MLP neurons of a small language model. Each row is named by its layer, matrix (down: output weights) and neuron, and shows model dimensions 192-383. Each number is 128 + 24 x the weight over its row's rms, rounded and kept within 0 to 255. Numbers have three digits each.
A block is one neuron, or neurons of one layer that tend to fire together. Before each block is what it responds to, as a language model described it from the Wikipedia text at the highest values.

Adjective-completing word pieces. Word pieces that finish a word split across tokens, most often adjectives and adverbs, like s-ad, ang-ry, mi-ld, cal-m, feuda-l, m-adly, plus nouns such as m-adrigal, eleva-ti-on.
L4.down98:108109136167115179164099117146125119092134136124135116126119076129157109174133130113098121120129133134055108121088131161128109131126126114118142130129109136152134123120137161129134129112106097127143146094100116129132097119097125145137103129118134098091112154130099113081131112109176140167152118143144117128124091144136106105116133120120096109120134170111134140121109125158105174125106135124133151101133121133130138114114139145137100123121127089106140154162134114143138136140149065164118124143140136106117157145092166125126144119097109155155137109113102134094107113148183099137
L4.down248:108111157153112163129177125135122132105107116113113131167100096117103074156156143158131178086121131085146125109150107114119139165107148136115101141129098126149132141098106106152115111114131116113106130112128146096146152108109167103156143125083181080089154131115150146114114137107110130072110146130071119138148122115117107130145070152150127084138121091124103147180139115103154133127118100116185116148176148165161116155113152107101139125126134139127114172148203110121142103068125076113170111146139095146122157128126130162174150118080131144114117100118113146102140157114097134108
L4.down607:140092177131119142102117088116149117090134114152110127130128130097122092119112092066114106108105121127129136163120169111132131153106150166156162130160166143112095103112121068143141080113081142127136121130139067141157118093125134098136109119126132060166119144137129090165126147131109118175113174158094155126094138132119089140101130154131150118125118099146137169142102112137143170124113132189147134152101142089185128132086137115150137114163120106131105097150094093143136114154111150127114097113109134143143155150121115093103130108165136128126118171101111152127164087140120135135
L4.down859:143179101101145123149129152133111127137131132120154133124119129122132131147148127153104098115119133123119113125105180138152120110148155099139115138157088127142179147116123119132166141077119146115150156114093129112095121148127097138131102134138152141119081179137066142151147184137146114113154091122139122137098104155142139138160119117113129097094135182122109110176129170147108120151159124143142145165180130153152115145120147122124128104171152139157138139142101143146136133103150117099145089133116116119150163118110139137097156112120105155142144123088140118078154088125141140155
L4.down1009:130122150114098173118126116154123110133079151131132139097178127127139096117124120128108138125169145124071098115127104116070122104110146103122131135083099142142109194122071124115158150143112120148113116117114137122153131125109138139133139093131118121139115109147136140114127132144118079142138103132129167116134120093110142164140130081140117165126117080110128140166106099146145097056085133148131179120152132107087086077122154101126115143155109116153133118134136158132110155132141160116111116128163121112099122126135119117150133165120148134124157160124146100139119145101115104194
L4.down1195:131129136137088135135098128148131110097113098132140153117131113130080127096102107136134152098124143162133099074158124123090174091139132146138135126168134084177109168091091140175109124136134119093166092122146154141133106123135084107136098106120195114122123134150120065153142117169119137120102090088077141131169073118134102112122102096147147148116162125090093101163135108142096121097137121122119151123119153145196096147086126127124112131124099148138116107157100144140138131108122116134109135115114132150161182129150152122140124122124105147121096132083161132076184121130103128123
L4.down1407:129152123097097148111134147139112106117122119129123106136119127166109123121097118101112098114133147083201149120121141109171102120162130134101174164143144145126104124160106097125128141118093101123184155122109149115089111105137153100132138087143151127173169091099109162115113167149154139105079139108143136132101123106107155089155141142124136128104133128197109139088108121123119143136122128094139135101119111191114153133106148182151105110104128173112161180132113108123118118143115128108126131136120126105122118110137147137140114107109076149110101114100119102128119083125094118148
L4.down1566:130124096113135120186126119152168091103099112108099141142133113184104113177179139163152135110087155087155146109116132117135126121134116177161165138108116107145126162132124101134129194102132108117121114134144177088117125123143162144133169141163138116094191165153153138088101135148120087134172150138101129133131104085123109136146124146127117132121170126121119114147148095162140109155138078103117100101150131179183123144108155098131111147130099164136103131099161116170147143093131135072130101159129104151130127122154140136106164149118129115080097104101135142139122171097107160129

Mid-word vowel fragments. Word-internal fragments, often vowel clusters, right after a short capitalized onset like He, Ha, Che, in names and titles: Ha-utes, Che-ap, Wi-ene-r.
L4.down100:158102132142165135127141137152108144158145129141113125188152109113125160135127144108130107109131133143163135099141138133175125122075135158103108153120114157165086146166138111139127161142103076135167106127105134122133157137118130146170166124132130117141151086138175132130116152093157134147121149167131140102115120089202146127156134114165104145135160139098096161134133164153078130166098132088108113124107157115113109156150147148116108134145119162154144097129134149126133134114162144126146149102116092122161111159132116137064146102119114108167116098143128120122081072119111124102
L4.down140:151108114176135116099150078133130091122140161110130109119156077107086111141097116128138129153115137116108109119108121125151140144078118135121179146115149143138133115148092118111079100142140115130133144160086104072164150119153119140146125131128090104136091150100112120143147140137125120106125135163098114171171125082108152147089103128128128097149102074163112136102151156082128114083118115118095138113081104168120123118129162056105142134135140126176150146113138139139115104121144146119122173092146177142143128113171102085130113084092143185120132160123146103162121093177132113159
L4.down310:127098109088141082139091134138126102126127109153185129126132190187146115133124156082145152134097144137134149161148156115139083159138108110135118111096140147128138134166147178062148150123146046079133137113129125114131155128140156155150172094133117148126120099094135137095078148132076134138139162107096134128127125120162078140170105137087157099153137113147131134126129152148109109089156144135145126098172117154139160103114112110105171103092091169141175115110151120137110135125150125130131151126123098134115149157110103117090115116089120142141130117144182142148109097135127140101
L4.down487:058135121153102117132128111125123091097105134156143108076135130133148110104124104130112160107112152119088155142122124113121140134113110158126097109090147096151114143122102130120115100140127133080112120140082142180165175140095151139129106127117146135141140125157128095131155134115111169126147118166085109144087091128130121153160151127110116136105130102125116154130113121126131149144100120121133195109099123114141105133110134146092150110144092114129129122172133126117137136082154105106088098172124115130151193104154076140139121160161119078150129102118117101105157142135157122108
L4.down779:122116145122119120144127157094140144161156105108175150116139103107126144104141122132085133129118153134100119135138154152100171158142135146133148121103159110136175154132109102131187124136128120144075126106140159137127134109157123134129153129108127132108131157162183166090128126112169118128161106111133108129141113121142120143149100148126152148126141151109125122134146166112146148147166113126130139156139150157100076144162098144139146169107115104112139083098153144125140143128123086117121166152149053115143134145116074129091114074111157104143095125137143146125166125118121134124
L4.down1385:091135104104169095128121085119112158133094147128155106102083114114094192130104129137131082143126122157140145138127144131104149114113142115136121129138122133197145132091115146129162116145133142162122135122148112124105141121164127114130156127148129166132138140127146135092129178159152149122116096082112147198153122157151141128142144148122131132128085127100127134128134132118154165100148170103128107095150157130112134160161109086144117131135126144168166122102118112141139122124141118115141136141153096142133112142133095140117136118099125134106131106137144147158127115135136133102
L4.down1501:124122112132109127105079119172136113099119117143125137173123104088178108097149111133157102133129122141113169140108101085137089104110136108117143138141172075160105136125107122140118121145138105136147126105117160144100149140117103168123155161174172135140162149161133163144137138102070109096136095119114161189143106147129172122118116162139137123143107144121169133154107154140129137136158148158133124157136117131133103115131126136137149136160114158133115099120108098185141171119151116147096114105145163164149106121121169143190086118106100120111149098121145192149160117127144128116
L4.down2134:086144132156139102160121132139143162141147141131075111131124116152116130157137154101146137190152126178094180144078114120142121103122107146144128129134141142142136143095113157133144137124090113148147100150150180122132128120160160128122102115170156130082140143173154117135149084077116115087142071137120120116136112089123148144133127148130126159175154124100079143101141084153120123083085168141086145070107121124110130161089103127125115123134162147150083101128100172179161133108133163142125153097156141158108153124128109143093142122113133121109127121081189150102132134126113085145

Word-completing fragment after split. Short word-piece tokens that complete an unusually split word, especially -ar endings like pola|r, dolla|r, luna|r, also releva|nt, scena|rio.
L3.down47:148142130129117159099093125137090095149084138148071126151156081131139121094135115148139115135142135132106101167146117155100117095102131120157143116130127132126097104101158140138112113129086093102135122153119112114142135108102138099092130163146123114175110158115161121129126140136130119126160122179126070102105091151156100149123112126102106158176145168123143126141149146071118098115105134160108098133126140089104124101104121154130151123102103096152117121101115129094126144110163126126119122109138100119098117132141107092123121154157083122088117118157146138147144190139089113132
L3.down213:176119174152125152127087144141141117110097149133148127078147119105084101127085112113144084153127179122182126122134161125127144099097125174128097126138150131178154110165153149126155140123134134093134111113120096146123133123131136137119155105088163092129146155095130145133113126166111123102130164129079181141155111113130133093136163129073143102116085172118154140136174116094126111121145091156153084112092107128123127111096145141148141164160088163173084128141100130135140123140126145141130137101127130092151056118155153173105113126166129137110122134121093114169103099143136103116
L3.down448:190141146126112134163073140150115125133139168157094142168133098142110107120145113108139160116148092140127146104140152110093102138125142160106103127127153143108128128125093142102168158129137097115128124117097156144148125106116135147089136120113084130151167112094160087123125132104094122148149149132137143129157097110115126122149148088091163086175139144171084139110147144134135127130131164125132106120131093096131119116114123159116162148122104128147181127107110108133115150124100130159115111165124130188118102135158147112106160157105097110131126107147153153122143143151135147150
L3.down991:134174105173109145147107132107144096084119118094154126111150167166092122152180143145149149118173143149115122113149116167098179158127072137143179145121147088162124134132143112140138119146136144163169118123139144115132128160110146143130155122166119096154096142150119091122099129173141097128189114106105131119126122165115120155119139174159129081131134171162156125096127116130128118111092098158115120127156082113152111123124099142157133153183110138150148157118089097106128097102129106116152122106110102155145204126116110131075106121118149120104119158112152134136148180134103057128
L3.down1048:121126086114145159140163104108167145123133152106123124101140148128148133088106152119098056134122116145137118147145149113140119111112155142186166066134112127118114169132134151152142098168101114124170138104113123131092126109137169159108133091107137170119107117118134144118140095141157129133127093140152129119157124124106116098119124141115157155111078163142135066111082129106114140124149144095139060197160122067138132163157053123141118124177145142146155154072123113121078134175113143109113166138122144123165161148128101131136181125103123149100110128078137163146117103158153105134
L3.down1581:122137133161123146141160134112097127128110137136141136122150156115113134099128135152158131126132135139117122169140120147140162110127178163198137125159128094152140089111134150140159134154152114109121145105123116150134153122110158154103126118147117127143094091095139123110108125141119102164131104158084093159142134092120146101111102151138159091096124148097131111115143165178124168149140111132170176087157139109121108092124136125153138116144155113151149183078168113109106095135126145122122129112114098105087072157094119092153079111145117156143151118159144125122131158100122140133
L3.down2076:176129117122136150133114110132105114114151121122154114159121130135133133128148127104080128073157166158140119131074090111137127111139120116164123148109134139131101130162159111078150098131134108131077104123125128141137108143136130107101128187137152098144185149107121076139155154158107121098130117169133126083109121137143152102078118134111137138129123092160123115147086151122093109113110107168113109120153137136070082112087125191129127138154164108121114155113105144108136145082086123097143094104118114131111111138079127116078127101152131103103159145139113169128154112131106148166
L3.down2175:120118145103108153124146103130138075145126135145131118118145167157099145103128145130158164106082137113109165146083122152161096120135136156102098127124153121120104175139148130100117110128132074136143115160098124129127127138173139140108101095136100115147148112156080108126138129105129104112094108173072113124133117122148134130152156108158158123114137132127123127135090120165089115080144136124139092130163144085165107130171127134145140100099118108132143112147153120154102107143140142128124132078133090149113124157109136132114148146100107134150145164150119089137144135195093091117

Section heading start. The first = of a Wikipedia section heading after a blank line ending a paragraph (==History==, ==Plot==), and sometimes sentence-final periods.
L4.down83:153142142159099171105131140137085122085139147147139146108110114131124130127112154103159112110106114130122112116125131127122135156133125164123129121119106110123131132107102129123127127121117127117139136133128122100122112118113124126121121118127156132130085149140137143125135118111135115099137127106123117101120136131081123112118129115134096101124132125109107125142112100115121129133140143120152151111114140154111130123117141151144128131136128133131100144125140136133140130125134150140128106141149129141124121126135148125126128155132092124108123128110142124111155122136114139136
L4.down247:144107127122140142129132089099143087076149141134155140157146125142106161128151136091158095078138113145094130087110123139100154120119138126103158109161164136118093119133159141131152125139121117137099146163130110129096111103185094144117121097150134084137122149130117107131105142097127150125100129117125129124123156142109109140156102091109123126151152134132101178132136110100153122145156132093130104138088167127050124101117125138145103148164098118101094121125151109158124172111133150142150087150169112115167156131148154099124130122147150101133121161107156131160065155105145116140
L4.down775:155118147140146115142094117135122088123142122150149148057145097148127147105114124133141110106154151189111129106086102108178141092135107104158140091117137150143135151124122106124123121108147168122112112100131147138106099122136132125107131080125099132141160163122107146111122107106126122155140164122116103140110079099106114170184094099139126121091119109108128142152125132125131108099095157138172150082157117120185145143096096162130153121142154162142083148081114177158131116138123136117101145137156100113122139130134117135127131120119126118151154162152093117139158096147166120141
L4.down918:166140134178084158120145122114110109058153166158129147105104122152126138092130143112175093098090126118091108115105127134137151149151132140118164110107096100138115110120109120126133126124138127132128152131125129117130104113132102127135141122142157134140102136146153143114117137123147114092106128102116114108138095130093138107138136123138098118125126111126108120151136111116116142159151131105130123128116145154093126109147116122144083128159099137124108131115131101161140178096165140138111087124133137131139133117132146135128136149138107117093110135104146151108172118111119145124
L4.down1258:127097132106131115170093155113133098131138126130126161118103078171148117118166159116123142115139122119139126079123133105079119102134120085116165135123165151110081180168141122145126111096115106146138127137116129096120126141135139122107144110143150159116128101115183115081112153087125165164109140139114114094158134111154111092110098143150107119092132133132149156134133168099155141104100130102073088104108120102145123132105179132113091166138145104180162112151155112107100131105123150123130099142099119118090125129129142153154096123151165094148143134128121136120113119099151111143
L4.down1363:168079091121151141118102163093130135096134118072141152108172115145143129141124092156138121133118127115141098139116140164083102078123110104145116113157134152148136128121145127130153080132134123131152171137073155121092120117128096160110154150124142113110145152158144131119150099081151151091093097095158136084115138140133143158141115161126092129158156103117104133154136102136136135116107127091107144186162073107141113096102170122168129123096100139132118097152132074107129158128128099081152147152151082090126137165115147114147158135146146135133196115160134171179119131133155129130
L4.down1401:118103121083158108150098091104171114100110102088124131162162124130071157115123139126130114147163134112134141122104110168107132127093146115121114155154142163098081135181143144131142163155126096102117113149134155116098094109156114141084138131156140085126137117147134114138125136104128156101114145115150141087109136108132124132134147136107123154124135127100126142113129119128115127149127126093133125135127155118093106106156098094139105152130092105084106099122149107130092170106125134132160072134153112092170143114172131099118133115173133125152162186118152151195081112090124091142
L4.down1702:121127097085174113127079105093132175118133132112176092145113172106117149132129137131117145118160121145109141142103137141076092131123116130114093134169144136141096102139115125132173121153109107107145131135148137112133136146107139105117145148134139093128092120117136141124157142124125138128089160148143131133124195130095086159119169095098074111142162122107146140134094108119131118123132124114146137113130127094137147087134138151138107110118139101122112122141155147161160103152093132146156094143138107139165118155136162138159128111175122116116169144127118114167052128119114120106

Second piece after short stems. Word pieces right after a short word-opening fragment, most often a hyphen after prefixes like Co- or co-, as in Co-founder and co-editor, and word-internal continuations such as Ay|rs|hire, La|os and amb|ush.
L3.down547:130114076151146070103128124099087163158152162129140127149117116152116157141132173163172129127147109142108068082155113155113105134086090132116103117134123138119114122142161133079146141137138138132144143121152146135153119118122090097117128146124134166118122125138131136180106144150121131120153119134130160141139084085101144145089096081152143101142104123150165104101139142130114142119083157128111159137128134112117106106141108160085135170151125122124157156125156122113095108127155171155128144178122113125135135163140113118090169113155122129147143126165141150130134151100124151101
L3.down709:107157118166134173167121091108115089157121090091145112163078158140124128103138134138153095146141119180107158136131154180117147155123127106080132105127108118127100127185169102095141129131121142144129117104146150120137135133161141108111122131138135137141111111123142145108183159115120185142105129124132089117120125068120074141163165154148107142147122157139127096135116111134150077151131104104147109113125124150122109110090143145112132130136149167139071114147165134164120133115107164161194137120121126163132118128139108151158146084098141114087144119155081147095159130118108133182
L3.down848:144106087143164143128088116108163118156123153150162117169116093119121115109111152141103154126097124135121119126109114129138151134124152127140119164132127091130122111141161129127114127127147100154146152163127133149114115110127133138167115105160141157097157167154157118101127170164122147132097107127107167107133106091123137160146108171136137126128076086090140144141157129144134083122114105136126143101133091113113139137157111104120121137088145141090122127135130119135103114086087120140107173163192136142126126109090120163090144093145163150099133120064127102143116100169164139117
L3.down1108:117143114109129122130104106156128112125139130118095149150135128137142148134110099122120109133093118138130124094138133119160155104083134143136137204106117125152085144132112126121120134109084092138094100183130141162140167150089132135112119119142154119152156096164191085120092156098147143143121111130117189148098173090149141160121140071169119162113173114123137172123149178155086168113135107094142119145152143165136106163161128131123121141107094145104139086129159159144125156117124141126124136098122099113124107137132119134099121115138104129154177105114149124121149144129154103143
L3.down1429:166121118098112134162127164131131100124132158183113104130123165135163121110110129114121158115127100127125130119193143137061130064107161169121094159147129123157156126131167107090086133117069112166127137097161072136133131119141125122107116114116160115142160137141094136161095144132130127128133133119122170128128155149152134178144138116173129131114134113178167127144124119119122090163116134141144111143141100121137154155164166124128131147128097132171125125144184138108172131102136132155176115155164143131115106098097162137124156121089135140098145172154092120117098107112120143128
L3.down1599:137143145123141167094123147102127122162165058117113116108152143111132133146115159125177160110100151147148131106127083157160152151087130165106161145099162141128148132132142149142107159115171101140099109164124164150126162151102090129125166117142141086120142163141179150147116104126114141161168107136125186172102118113158098095088115121129165115128150119187162149090162090145162141144136102115119135116120096111129162130128098125123127107091087111161147112155118143114101147085161137140130126168110140156164137152169138111113125121115125153200092123144132132133148129085138143080
L3.down1790:151131175137110107113132093126144147130157133125126102154138122091137141147146143104165132157117139146133108113123103153162113157155141143094109170111097142072062110154108138102150138127101108111144120140126116096122133147123155084141127164133130098162118154136136144184157119111098136152139127165109126136156129110151150133166191120103153112152091131135115165109192127121145122100106118111166145123119138168171147088122125133162128116140089079148095133145116152161129147128127080128122132111129117105092126144115165154127173122146127135125133162170101145187131092130143135124
L3.down1890:063160122087105137107123129116128140128089092152146143065151084106117122140115094131131128112126166151128166122119122150095115084126065092063106113177097117146149135096110108097139148115125163102157145117124166140115127159172147155115117119148127119111161152150103131135166129144120090144117127138155179122122103153130098128118094152122146125119137158106165136085092108105114097116124141132100113138098149086129103133152198134098092154134141134173161075099138204125138145120113122092151160126148151118139149100114098114120169143146119119144172121098115123169152133112117113133

Table separator hyphens. Middle hyphens in markdown table divider rows like |---|, plus some mid-word fragments in split words such as emitter, perspective, Bibliography.
L3.down406:103130140097135146120153129096099123134117124121114108100093091157130162153149120129135096107121137079139114137141131129101121157154092126133119127102119151123132132132148100138102155097122126120150164123120115125106131179107102132148119149121102148188146122107150127126145157179079080112153103096119125131135143117142111126160103122125108105136134128110123194103138125140150105130174085116137136121153134142135108144117093127114187137150114160086075148138137143128126116141126149120083154184148100187124124130116105146106106131132179123134124102130137116112140126127153110141
L3.down839:105141176093117100168111172120106141113111147164123170184112138150123148128118115128126173132079129098142033118153094160126093118098130151127148118135142119082115138135121144124165168123127091111154154107113129110144115130100140178143127114140155162150134143102163165128172139122105150126121150151175122139132160111126102174130144185108172117154105120156141130150108131133128134130084105092143154131126105147097136110144085157123106129130135109125087141150090114129121108053152141139100098147121131131108145127109132156170135111149087161147160132128147110123122170124089107092
L3.down932:108102165115112127107137126145096125107122137087153137084105127143134094140119129138110140120150107132155130107121058118153092104120150146117127120158096096120102133087107104136134132152124140143098108095135131165148083112118071106100142132123114118119109130145133119165153111119105071157100185132142128092166141143143101088116151143142135154086202111120156126120095187123116110138136085106161091131114138093131134124125112138123164104172107159135173122166159141149149169142149134146110139112108108077079136114093140141135177129139125148108148127152139128122145143092168139155
L3.down1385:153159174094094139130085157129134095134109161140096091142114183088132137185094122156124177109117130084121161111167144137117149110134133059147130118137121142073164112123109124143117114179118107167152139116109141141107135131132097085148121134173105154124115113138159135106174128139152140136140152136129100143152110115128141108137066113108087110159115095135149127140119187117122102134124098118130128130145153146100114113108083131123106144131149075142136141120145138096055094111106101151089084134100154177111171129112117143088132122128125092140148132141091119147137155138111106158
L3.down1791:099131096151090100109088127102104112129130126137159114120113145142096109094145135085132158090119164123088143150103085120108121123133120125151100151099129126137107148173105128093128137132176114134195122136165153155142131183092149153124107128178178123178124139141113179149085086110105134132122121133131153126131102123136098157194153104110153092151092117152147107125161117105088142131099103159125137112135127154126124144139130127147156126092162160129136094156112101155134125156150139102133154147156123163120131103117108142111160148120144134152084106134134141150143145102111142085
L3.down2008:139133153132120157145070113129139159124146133104147105125103146153131094105154166111140130125128159155129158133151110118074125149105105136107171106119085077156132139118142118111149092114116121131135101114154137127131121113102141108095145111188117132139106107110135146124181124114102158128120100115131164135159111115137124154097107134150110153163077173155138157139133138092124080114189157133125160122137143115089137133110109130113146124180140136100163134088134129161093150144112122129118117112114157136126089160102125138127132111125128135082124117140150146153178141133140094101
L3.down2141:139117188116156137118157112153140145106132130171134079121126112137101125157147135141104139118122128123126141153158082116126108162123140077185143129149161119151140084105125139174140133098150124167094097120139110113137114113122137102112118134134156166122109112130118094105130170110125143126145088109082143144133125124146111143100109139130133136177111141105118106122082075080120143159156078122145085133095162121092106115126111174143121141145094099125110144157137123124147097096132136112121105115135141133111148128169125127121126122138135164099137162167151090123133148111122178136
L3.down2295:158124141147156146114143135137131126151149130185144114145122144099098127149109100128105109104125128099123106179155130130077134116095140111188121090148139122132139134103123161093149099116139116132143120132172108118090125136117082123130139166098130135145095115159124161105144147143141139131141100176091132155121101115114144150158128086135129142175136136108141169121145114104146120106103108151087136141107117097153121103125108116115097147153095100106141126150118098128133124125134101141139132122120096086104116068147095133133107119141178137141116140206132162149130117103112141154

Section boundary markers. Fires on the first = of a wiki section heading after a blank line (== Early life, == Cast), and more weakly on sentence-final periods that close a topic.
L3.down337:202074156166129139110170131134114083103135125117159131121165111127105139105119121105157138084123082105094114104107121155133140130133119150111135107150107122109145132139128132090119123114143127111124139182128129149108116099155164108116109127111160109145118124145129135121149167118142104116117160110122079064116089117113098116132116112105115129141112106088128145102096090100111106130138118109144092111089131102108093120146122133134104131134128108125129136163159084152140139092153146119148065130151134152102110139137140126128109153104095130127125132143162146164143114108135112131
L3.down1110:155117109113133117110105152122138154101134088125125111096135102117138089114111115099121114129130147104133109103096136144131161115127094144129125125109135102095168134094171150128130137123122122164119115154102117133153131104124122133090120116120148144146153134099110147163093137120137104147152122132154117093121125157139099157137132151150117119118178126091127125110131155136118138115127124151131170137133133118134110189106087105144107122120099124118113105122136101144117107137165107129189145155154130093111122119106138141140103127167121127120156118128126147121138104116124105166
L3.down1382:154103110117109123144121101098119117102124115138141186140141087101112162129123134139135095119150121139148117109150127166084131141097121090098125142126129138102106094179130116102156113127121129129097104116114156113130116137113102132101116126145110088097121146138125162177132111118117134132098166115112122060133139113077107124117116152092111162099134128116106098118110089131134140112129096122154134123105135093123105140151162117155120132143085094099136112105144113132132121114128138160164098150150104154135153156121149101127147146143116098117174133160145114147137136110147097126
L3.down1418:150126140133101148123173113129133118056130145131129169137128116107096083052164097150143110098098149102080101103103086131143130115120188120145121103121100128108160148126143111136092132148085149123139082139134138139123121094100147103115181125139167097101123116143143102099113136136121135142108119114157107079133105076142094111152157118100106094102157149113152103100147138119129133130108106131132093158100132138136104143128098129171105172135094133134145136170138106122114102123186112111123106141156117146127120088163136148093123125132105131136118161146140186143133118144120090120
L3.down1570:138128141145132124135129110099124097087152152121128146136122143140134186134147148112177117103129115109119120140120132140101147143133121129106152118137112147137083119122108114120147137119152115126140126112147135107125112132132105142123114123143143140132121168113182139146125116106130116090115132108112111110151128140104129129118128109126094132151132101143091115164112105087107140136156129083135106102143148154075128078144122124120118100153071126093125133129148118153155184136133144138141072123128121122125129126150155108153126127167112101088127110112149140140126127102122152143
L3.down1723:177129122106126085139108165135138155127177108113131088130152093136093103116115119140116110153161150089118135100118121126184138126065115121131147157137099081140151122154165099104136118135123137165134163092117132116108113147163161111112117150169146119145114148136145156084108168150127190124104150102133127108065135115141161110164108178146077115121134118106116117112137137155087105139124123114103168143161136144122146159117105127079142115147161140196145147120130128116112123125144112147102139114153146150155117099119153136131135187122101160143128119070102135098150143144124126163
L3.down1852:143131143156118130133148119101108085077144160141139156133112149154132178116152156102185111097122121116103112109102141135113154144128139127105157106129120130144098118127124125127139121118144129129139131121127135110120120126151105142141127103137148140132113155131158144125129116108145113090110132100107107106147109123100139117129124106131098123148133096136095111159135120088105141146158119095128107107119156168066154092164112123123111120162104136106119116124141114167139182124148143132134072125132130124138139116147150107139135139164113102081119128109149134136139115087126158146
L3.down1876:165130139151134128132151128112118081074136163146146170111110135140133172114145146099182104089121113121116114110099134131114172134120145134114157128124112132132108115108116127112120120121130132139131116124132137098111125111154108133129136103140146119123121156131147142131134114121137115092105127090116106088141113122096127118132135128140108115138132106125099112153128116086120148141139128101126103122119139164076148101164107119127117146159092139115123127120121112153156180117156148129127085135124124130135140109160153109121129157150112103089119137128144147132149113094112139155

Sentence and phrase boundaries. Sentence-ending periods and section-heading = signs, plus relation words just before a named entity, as in son of, named after, follows.
L6.down576:150109135112098110109138154142113101057140099125133146123089110161124113122112112113123123110135138144117143153108114132113190145174138140145100108159138122130143124112117160133135103113129156131126115133194112150105117128165129118081121123165100122115113124162134132120108125152104100089143158164163118094109115166129109126125094125085117115156114096109125099137154126137089108128135134118152111139105128162135095110162096129151149108108163118123178113136096101114150171140158151096130130119166141170139123174122131089107120111140080090135103111108160110154121134106153157157

Mid-word fragments, table dashes. Hyphens in markdown table separator rows (|---|) and hyphenated compounds like brother-in-law, plus inner word-piece fragments such as pert-urb-ations, introd-uc-e.
L6.down861:135081126120121103120135120107131121109141094121155150110093152081072121108088124075152127156137176126138100165153127126176107117135091147098123140142089144106143158160111105145134144115148120153185169175144126151095095129133153098130157119142149112094146150118111138130154131144099177117146141143123128155126152125146141161111113082144081139073120120126136151136128109124150131107152142168147121116095117137103117074113117132112137135150157099124089126122131139128140158107126068091122125133152139103149135174155139131102149099146120094098117158127079116142126129136106067136

Table separator dashes. Hyphens inside markdown table divider rows (|---|), plus punctuation after measurement units (km^, ft (, m)) and compound hyphens (hip-hop, D-Day).
L6.down1301:131123124109131157140125128099108159140145108101115165143141115152151123146100133130150123070095104119162091106116109069149172136096124173143105167096137137104091130147113109136084100142150130108154125182116095133117084162121058142138148125173133148106138119126115095145114088122119118165145128137123118116159130134144184143116161161103132138118111167106141164086150142102129125158079107130097163142151140110170128137134130143082091134118131139112140125141160120130125142180137126092154134119156148168103150120154124117143148125118141143107123142164116147125132119114115136120

Hyphens in tables. Hyphen tokens inside markdown table separator rows (|---|---|), plus hyphens joining compound words like owned-and-operated, end-of-year, runner-up.
L4.down354:126144104125112096171115119137109134184101137110125124146132127113110117140131134148149112155129122155162128106154132125092088113151091115142140132122119135110093145109084167108143127168134120088106164143126195130119142161131089194127127157132132090144163103129120120183165125161071079162129148134145147114147148074155127102128165105108166137087122121140124113121104116122143099104132120112097109131119166095140147110104123145117159102156096092119093096114161119122123161123159127132116110165135123166174123149141128140171172105076073094110124148133102136132120174149148116095
L4.down648:099121121144145153170145111131145126082150122147160149157095107098099113132141131132117143107106080128111123114131149134122146121122093114082077142106102168111107164133128114121101115142056072118134128101105119121098094119140130142118130166143124149154114117161099093173085126095102129116140122176146136095106156124142154127121132138081133175147120135102140127150129143107118142099183124102107122134149117141145142145128139137139129139150148130139101142118117163112137136173104136118117127172163100138131148114085099124165144113081103154126122146141113092126150136137099149138
L4.down766:087100147102115142138115086104058174115142110128148117141109076162134136128125157167065140175126112102122151116127131128157144133154135110119106087151106136166152139097154133154130157177108127109155119135145112126102098110125081126177117179136104111151149122129111118142104134115136150070122159092159096163100137056104106126124196136135091147115131165112138183155153130132149090105127102150076118101113105122184116154134134112114119131106147105136132156089089114132131151131163140135116144112121135132132106149140134131160118096121095186142096195142108130083112151164152133156
L4.down871:103132177071089134146133101186089143124150171144115136125121131183126125169186098140178100106124118123153133133162105135118145162156102139156125122153128143152161142138161153106085107146135114127148148110106159151129143158103125129090137129134092121068137099123062097140147104104119094129159181126084152097141144145150089121117110138143115159115148119167149137146138136094144128102168115100137130142142123130103116154128129143151098154110165155159101177120101147143099149129164107128108147093097125108114083155118146179160115178125141130141144119163112150137120139120145111100
L4.down1463:141172123125115168117078114118128128109170134145114136177161115113117119148147163111133119129145148134104109059127135108136138143135140151151125122131190150129145151124123131110099112120158127123114143149139082135097123083083121098106165158179129111128143085108124134154113105123102138125143134123136106103112133150139136147132175154113144114142097119107127121140124128131125106132128153156130112132087180134122152122103123126124120139115112132164094112132135095156102167153137111129139113117138137139161147180094133146103140096096095152103157154182094131155143161124156080140
L4.down1540:101081127103156135112099137082129150181117115089128154141075116137159139114118143133111111150151139147105136104083132102098155156079123139114117100095109107115123122115148178105108153158111118099165161131138104130152124144095123096113109111131103151134147191150105085174100145156079120099148142156145124139117129143162146091155113177124153191139121090143093159129103104187117108126121149113137130116111137080130105159115101117156159137154139123189146153156133110138178161081138130124124127144128170126126102125104139168100083103122116143139164125128134105109167119116118094136
L4.down2101:169114126131124113124148122123123166171075106082129121139106118114107119168123123154131141178101122156135104102096154114098123103136139121104098122110073088130153121135109117115096170171072147114152118115128145110167105161129109101137110152159124139125116124128123101122125134153103078090141141121167148149090163116106115104063120132131114108124121095133146150125117130159115138097132143137149098116129088105106098129134098091126141140119135107120123158134152143094146134118181127132170127119155118115114096130097088140141104151124107150144111163129061178144124143110086108151
L4.down2258:123096129131113120115118085126088135093100152079149160130153111155135177135127128122092136148154162160125088118146157110100133160126101125131084113101129175075113158119190114142100116155133148137121131123103124107143163101097124118114152158144100135122111118163132134178119129097096135123150113135098117105123091119137145151108127118118115142150110172142150141133119137103150102114121102115163122142157117174125107097091112106132133146121146113109134122108126087135122149140089167109148137148108121157141129171132159133125137122112102155112146164135118117121144134155075142115